From a checkpoint of a small transformer trained on Wikipedia.
Architecture: rotary positions, no biases in attention or MLP, untied embeddings, normalized queries and keys.
MLP neurons of a small language model. Each row is named by its layer, matrix (gate and up: input weights; down: output weights) and neuron, and shows model dimensions 0-191. Each number is 128 + 32 x the weight over its row's rms, rounded and kept within 0 to 255. Numbers have three digits each. A neuron's up and down rows have the sign that makes its largest values positive.
After each neuron's rows, "fires on" lists the tokens most often at its 100 highest values on Wikipedia text that the model never trained on.

L5.gate85:166090141115111145093095075128098105154119081069075122101141114112155087197180147092141102173129107157101133158117132180064148106127110098134094160115132171153139174155125089102163154153143130154117118121168125169096104109138124093131169086086140149179122117109080091133113141148107173156160095116144181149123145104096124039175130177084144162123148155131070097131124079089149100123111168130080155149171130141120142072085152094139180064147133107109105054092139127117084163188153182140156144138092113153135192074143150064158086118187098181124144110135087123153176199125160160135
L5.up85:116129100150122128167117082169078115148162118159075133135133099161118164144146122121110128120113131101155116101069183114117092181097132103075158170175178162155134162092143065099130092162150160121112120105083152075123149103115107184083094066184116145134077118147160118125138122146093179135120144131082176185144114097159139091126138152218155107146118168154085132147122118070144147174140214122150119202123083103152084201111141123114073091101118145124142158118087205116129161123175113191127192129162152112139138082128094157173133148130130104120137176115111156149093105112084044137
L5.down85:100095157091138116174088103092145077149118177155153069122151128097143072113109138087134110142130142124068103129077149045154159191099136159083129119055072122108167118130115087120103133084113115084108151162135079109150123173117084120159161109124087113113121117178194110125108167125104092164112112120179127102128158139103119077203170122130149102125167127167051128128122110117082075106131138120108162148127120115179064136174092100041167099148177138120143128061116128193137097161120167158119155089139097094151123079131090092081138175091132150104092129078160097136171117107077099118
fires on: " for", "or", "es"

L7.gate437:184140132104137096130086112088095096119086143083164129049084136088123109133135144128155144083097125064080132122159128182099152108148091125145125091153116109144140155183116127195167134117107096137139136107132135152140088170080117124119132106099021118162102152141088126134080122179124098147165172104109078117125155142097131163115146148163121118174078108132092118134138055068138175166040122073118140087093138190101161097133171132111115152212130132129185128181084137149144141106152045136081159103125157064117136178160111110099187132130136132087132111130078164080110101130143153144
L7.up437:131067113095095148113159117096136126185082120116155116078103133099138031133106102126121123103085085118108094103170115142130153129108138132107175098197144136140171086153083152175136165159063110166108186098208193089123043103103107145129130119135086136095103122142150130135082143125088098082154164090133112104114113169087137147144124141094085124160139110125074130192170118149162158156119133128079110106075102151099043129149169064125134102159152137154123122161065152161163133153199133120095141072059122130116131152188130096127141136129144166066156090149128153094118116178147145101
L7.down437:142144139183142136101115117173124089153097123121180092107106138103119107092095128165127131170103146093161061127139129150152174100107127184138166106179135144164092191169151105160127127173159102121121152105156126144074164103117130069048191057086184084074162111133186145160127200112144162067106170076157160141099184092135113144164164118097123126144143109110144047104168153119156123093108103099161130154107099149147117099116181102098115168159129099100129093137113106076051103094152067100081080131086101106125101145130098088125114134143132121170199115132119155105075161125101124160
fires on: "d", "ad"

L7.gate129:091075125099170126082142093188144146131053093130089138132085101211093062110107124120168121153111094163102143166106135136121178093103124121163096117139100201117066144125179126149176162112166112176127179090155180123112202122092098166131104142112153132140146123156146120103079147133120094145097147100073106139133097148116110124126087113081069140200102153140158208176169084113125132138136162185126128072158136134124091097155138154108106159063117096081147162164121112102084107129134105118098170119168103111148134186141168136128106092155075166181194091115100156152084102110105147126
L7.up129:100102163104154073147160076181136058154150131038156147084102091103137071104105103123145099093109114135110062205142119099060108142162096154116188147136128178145161088127141159155151125153139129173156104099144142162096128105133139115133097086129109093120131089176123159110085189149128134080153156097161137093148085124144133057160173141158074118127145094124119113157104101096167126091085107123071115174168186136114110128123081057149115129159135097140138137147128165083130113152150132114108086184072117101177112143216124140141164158087131168099069073117153151147094109123065139136
L7.down129:086101122150160120053117087125188116175165103151170148128118103104165183139106151141154090136119150104122112160133178167100119123160054158107089134115178129142142133136154111114069147123121092192105113108161160125086164146104121093122082063115077134152164168152158155125073158124146171132140106059182156127123124142101095102146159143166111095135161123122143125117128156137140132132106154190130103083044161204115072108211113149134166149171169147141162104140113146164070100187118091107159106135101136124152087125100115130128130102118078175163160154112084167097113099231079135085
fires on: "t", "d", "ent", "ic", "i"

L4.gate123:217031099079119116107122116170093125155138169207108120127154133198120144147215179131099137147123155137176099090131146136104166140115090118165132107093121137115142124065100127139196148149171112133121143164101125114118153187119145131144126159143108116101168166150106175131130081077139112117162141138164073151082144073145084088106128091124098117101170157081090106107118056126195116100119138134196110150130099079177134156111124111171144120130173115173140124087134158132094124164140129159122133083095060114098185104149164135085086129123179121153102163106079177159142186167129143104
L4.up123:111136102085185129135140087103140143148079127191105142070095092194164142150131187091117074118106120109175105149097102132152169153082138134134150102073157120112157088097111102158184138065166119127084117081078154096168153114087095081088116126114114079099119126129127082136172132125127120090075146142139134147159071084139125122104084189121138097136123134107158113123121094113117078148158172084172111141112107151183083185158131164146122164141112148135144162116142076091116122152098068149143172147144156120140086056142147227079147142168098123157132190059107155161127191109117160077
L4.down123:138152146157092085093108173192196056156122097146137143114090141090164142176107135176135112127145187119107146105145135149118152089149134118126146083128116184148084111123176140157147139135148129180179065138161133143184112204099089151056156150088130099080166136146128118154135088174106054124103176152129105089150126106155154144110137120101125088172078111133128092061101173159127122159125122197131149161077119179124130149134091106090173129112130112107128122105140105172100146141161179069109064119110139134121120107077148126074188121090196120098148130077192137123166096166089078147
fires on: "ter", "us", "[", "es", "or"

L9.gate100:173115168150113184166196177134103137125101113091130139121151102129065126093144090116146173187158134107054157163137134114087071173133165107161196176084149104136149104108170096181083130125172130111147133112086110143102108123192101136192120158164145167127144130140131062143143145158113116171120137116163109144149156143127116194191146128093063110129094123107101052083126064106080144136096181080146136097166136130113097161137163085081170117103153167081116127062136139121114127137046113149111101151126134089078161172120088083166144131127152142191150115161131174129101080138132113134
L9.up100:146108085112130118123170134119137141108113127095112224143129144104094098108072077076161092107107138116104133157118139074087115105132072063132133124128113162131117150134129099110172124108145176089127148129080184158106154142162105064113187115200133185133096108141102140059153171085117137122152211143141109111130075115112150162173108062151118109118140214136125155155181108143085132149136101155140076162111105149135185157098117120138116100164102196048078096129063115102073133163154130143120092144119093118146127119079068185136145157155135104147171135107127140080129174153144088084
L9.down100:199131136133102144128098165135097099069132122144133112159143065119086135098160155124189173173083128148088108146103138098121054182108149150120139120130122139092132122172180154149126162116137172096093099126096174130101129152109104090159208128141174178118089122129147179087149164121145131064067207142150121141164110112137168123181092120180076119121119168116107160128167111056130159089197092127144080103121123076134161102163094162114142107123160112108075136118130152065115146126071139141085121123177122170096113125115172134152161127112181160066140131056119123195146093134068121152
fires on: "r", "t", "om", "c", "3"

L14.gate417:130114120191117105149083103160128156138129158165130143091127144178107117179124106171107097157095128149131133099049066161094118178093170133097099132082131162072100156115076122144219116084087084113074133163164087085138135146096161153133171130073089085156122111098193080134095126159160168103109092096074133153138092167154126169105127144121143156109151148119146148080097177095094159130059173133126091171143157097117140162133149138132102123175112140094072162163125122113209168119157115102119161084103166171130108158086171077128110145181080124099101134152147049142121124076120129116
L14.up417:176111133208120118204119115106111116164165148193138158118122068112153090099174135128143121117086145131079155129150132172095074074173150096125061148139096031111070158135101112135134116103112151117093170161099102149094100156121133137164141176068154106115111108139115122099082171131099121078166135126196105128095100183098153136130132076144168200156124074129092088093099132130082118109176107122116113125116173113134122112089162156157089110078149056132067172130093126167153093134119117119075115115102094141105131106087153116147121153198130095092101141171150088090130188141153176145
L14.down417:123141139116152087166138144103125175185137125142131118130188141149154117168121125141134136137111158163147116115129127077080130132105139092077122093140105165183128158106138092155127104218128092140153057125141113134145136077111117144095189148123101148102153104118142103137127084169141195168167180096106161117105118169141110127100118235114061137131165095104144164122211097134104095126107045139198135119135141122083140121136123153134074121194192142111135203209113110076140175174150147106142162123097168057088127101129116139103120131121150077142104116076151148142077094143086135164
fires on: " g", "r", "o", "e", "en"

L8.gate420:102125105104105123138084108103086121104044096096120088098135134173142100118139072148179105125111105104069129111100125146061121182120103130166172184173166128123137149110115128164095122125122132164093121114155125112091081067201158141113126183105074113138068136152132084150097120089106147130142124170138149111056095102207171142139101193155073073157085160104142128159168090094148152165110116155133161125132138098062133140140101162140172120070155135131111141050079080117137107107103166134146039137095180135140117120166169162156158130102061148150117111107121106116141087118156073152
L8.up420:124107141170071129107194089099134090144122163042108114075200133148100095074117119096130104162098115122172121120066125137111174160119087161095132190139092092149173174158076146172137157086144109098097105106072165090063150132139151157081170144148140135122116080141139155102086069129120138163094129182113112121148074154114158174184101155185139151159088165136146113101118116152106111118081189158125122158121126158162221136120068161123162177145187184105137143113117142127113134145119166050164149164136129058070136099122148163130163126144123138141167124149142106131115142113122087119
L8.down420:111116172194122111224107114162153197145156180155094081153110082169146091144097099035144104167161132160152092102142132136089124149104152139119198119159149140138118161198182137094074143170151148125183135160184180129115102084083089113131144128165175181124110093228150074137110095151116114105087183147144122147140137106114146101095135145199132131153081193099156107126121160109118122092153095132129158140116123139124154147125083110146118152133144084098125158090135168109132168097125184135142157102122139133086118060152109121123132075126184078144079088111102106102130098146123094116
fires on: "c", "in", "u", "i", "ip", "t"

L12.gate203:142153167150139174172156127119165097162152159216160143156090109194098171144096115094104118136081153121101139162147089151120144135078127140140125141037120176096102067162120098109146127134125104170125165137114097123091132112124118155106122076140101125135108076120169088125099100142148131155152106075146092101122157092130134157106123125135137107131175105066116138133074147082114177060131084145120123186128169085083120083153104170214128164096157132106181118087134152130150123119166111143105170149119111059111117074133159116174143152211072129092133123106123146065133175051187160172
L12.up203:135111144127168110158104132119084137100159144196144158158193164136111145132182099105093079129141137146110146159152146087123095139166070128201177117108189139057065159135115164146114163171152110086128213179103102115119135175148152081096129153153091135101073143121125139097078154072186046125109089157186119095134116123102065148096151146157187180162099128102141148157120133069171188129119120125123088090084115109105150131204119151156120099128144127121136120131089140129118135155186094105070124147078154157103073129074120120119128128124144140063108080113149098129094129120107163165
L12.down203:114071050137161129115072144147143137072150141133152096181139118111112096135103178133185139147139156137111127168125132150130178097182126139051151159169114078149132149133165093113120103129078152120098168086155137107116098030117150043089112161101127083150136132115139167141126141162099120148157163176134131100130135128170187073182098186081078116132116121177126073088122147198122133172131132174135161101142114127178161153091086100116050140121073116141094142134156116151145150153140142136103133092080183103157115171057109128176155080139140075170141121156110148173148091107117149103
fires on: "ou", "ar", " h", "o", "an", "en"

L3.gate109:185169144122109132105153160171120153098109183109159140095076114132134138115139175132143120064119085130128107137133149113103116135136134158108126083076081117124166100150120127134183206046141096172080110144181157122097122129094155149131123126108098057102121122094109130159041169108073177106175146118119144103115149136062092194093145125158139138142147130142082113118139173105103128116126078138130156076164101112110199157133114156081178170174097135167128171108158104187146153098157120170172128162141177130159129128101086132100052154099138122144095168120193130076141131144070176059
L3.up109:116056088082148086073121124101166134201139135121179133103093171149132079047109080144103071095153169110161126086184109136141139222099166134139103083184109121072137132152105149094086138145178126129136143142095150125154042139181126124099105150125103113142106067116142096105118116129135094131105127141137132157110147129088175121102101122090089161102121097145182067126160133094198190119102086169142120075110124118100051107132189142130130122155132134191125152122121126138122171086153085162181126155205125105150185097128108143135137122144135127137115084084129086155112164130114171162
L3.down109:130141133143063057206117102155147145138157150128133128100119131190121126162131093138055116137148065170139149156086078120080145114136156160060126105106114142151142156176147152204099109060125091152101116153101161155127061136097087149135197117118095066129180161147116094123131139143115148134153103061168132092105122086130188148136065158120115186154153088141145073089194133103100154170127121112158141127155090057153157154095138070123124130092098172142144146100148112159174105137162153118161120152175130110128123194063164127135140073151115123084178135087130124123106176146100124145
fires on: "{", "ag", "°", "il", "ad", "al"

L14.gate303:137121084118176171171109142081070103148123139145164103064104132107068087161077098179117067147146143144143148124176095175135190060106122113075156099176094134136165076212112101168098121120118127147118128138074127139132053111076141103145118105136110166067101089110163143119175106134125122134153142158051150163060157124120115059128140142085134095102093086110049107052137121128097150141074119134153101143154149138101159126155134101078138129162117137125119129149119168155118133118133037095115121109094105113132129106124107170146183072136108101113060122102156145135111088148087159109
L14.up303:101093138118107167179159076167111164157089092098198132096180163176110134121142143171171166095104148106129122149144092132107122146099099077070151147190127109180115191117155181122097111096127156087161093121108131109195127136113117113099127086116043172106117141153145084108094149146117131106157150120135130092086112147110158076125058140084073064083150113180118166110121079137155181148150097085141138124141098146100132152078149150153124079115107085124128078134123110167069132121115135144146114119113159178112164102191095164116121147088097080106226149106150186127136140146196110146
L14.down303:110134056121123107116121116106070137111111140137112132247182124087142131156178109125111126128132103143104084122157124157148163100059114147113130154079132139218091107169156131148139151114080091133159129066124099096151095092154139125101155122113157204123085144088095102108109136116114156174102070054133127096129136120087147107189170127133087038114135111110074112075129122132084142102123121119112131129181139138134139081109130071141122160173128141157140122104051134096118099123121157121176110153078107113095152159075067078171092084171066104077142087126115131127102154136163077132
fires on: "ov", "t", "ad", "re", "in", " O"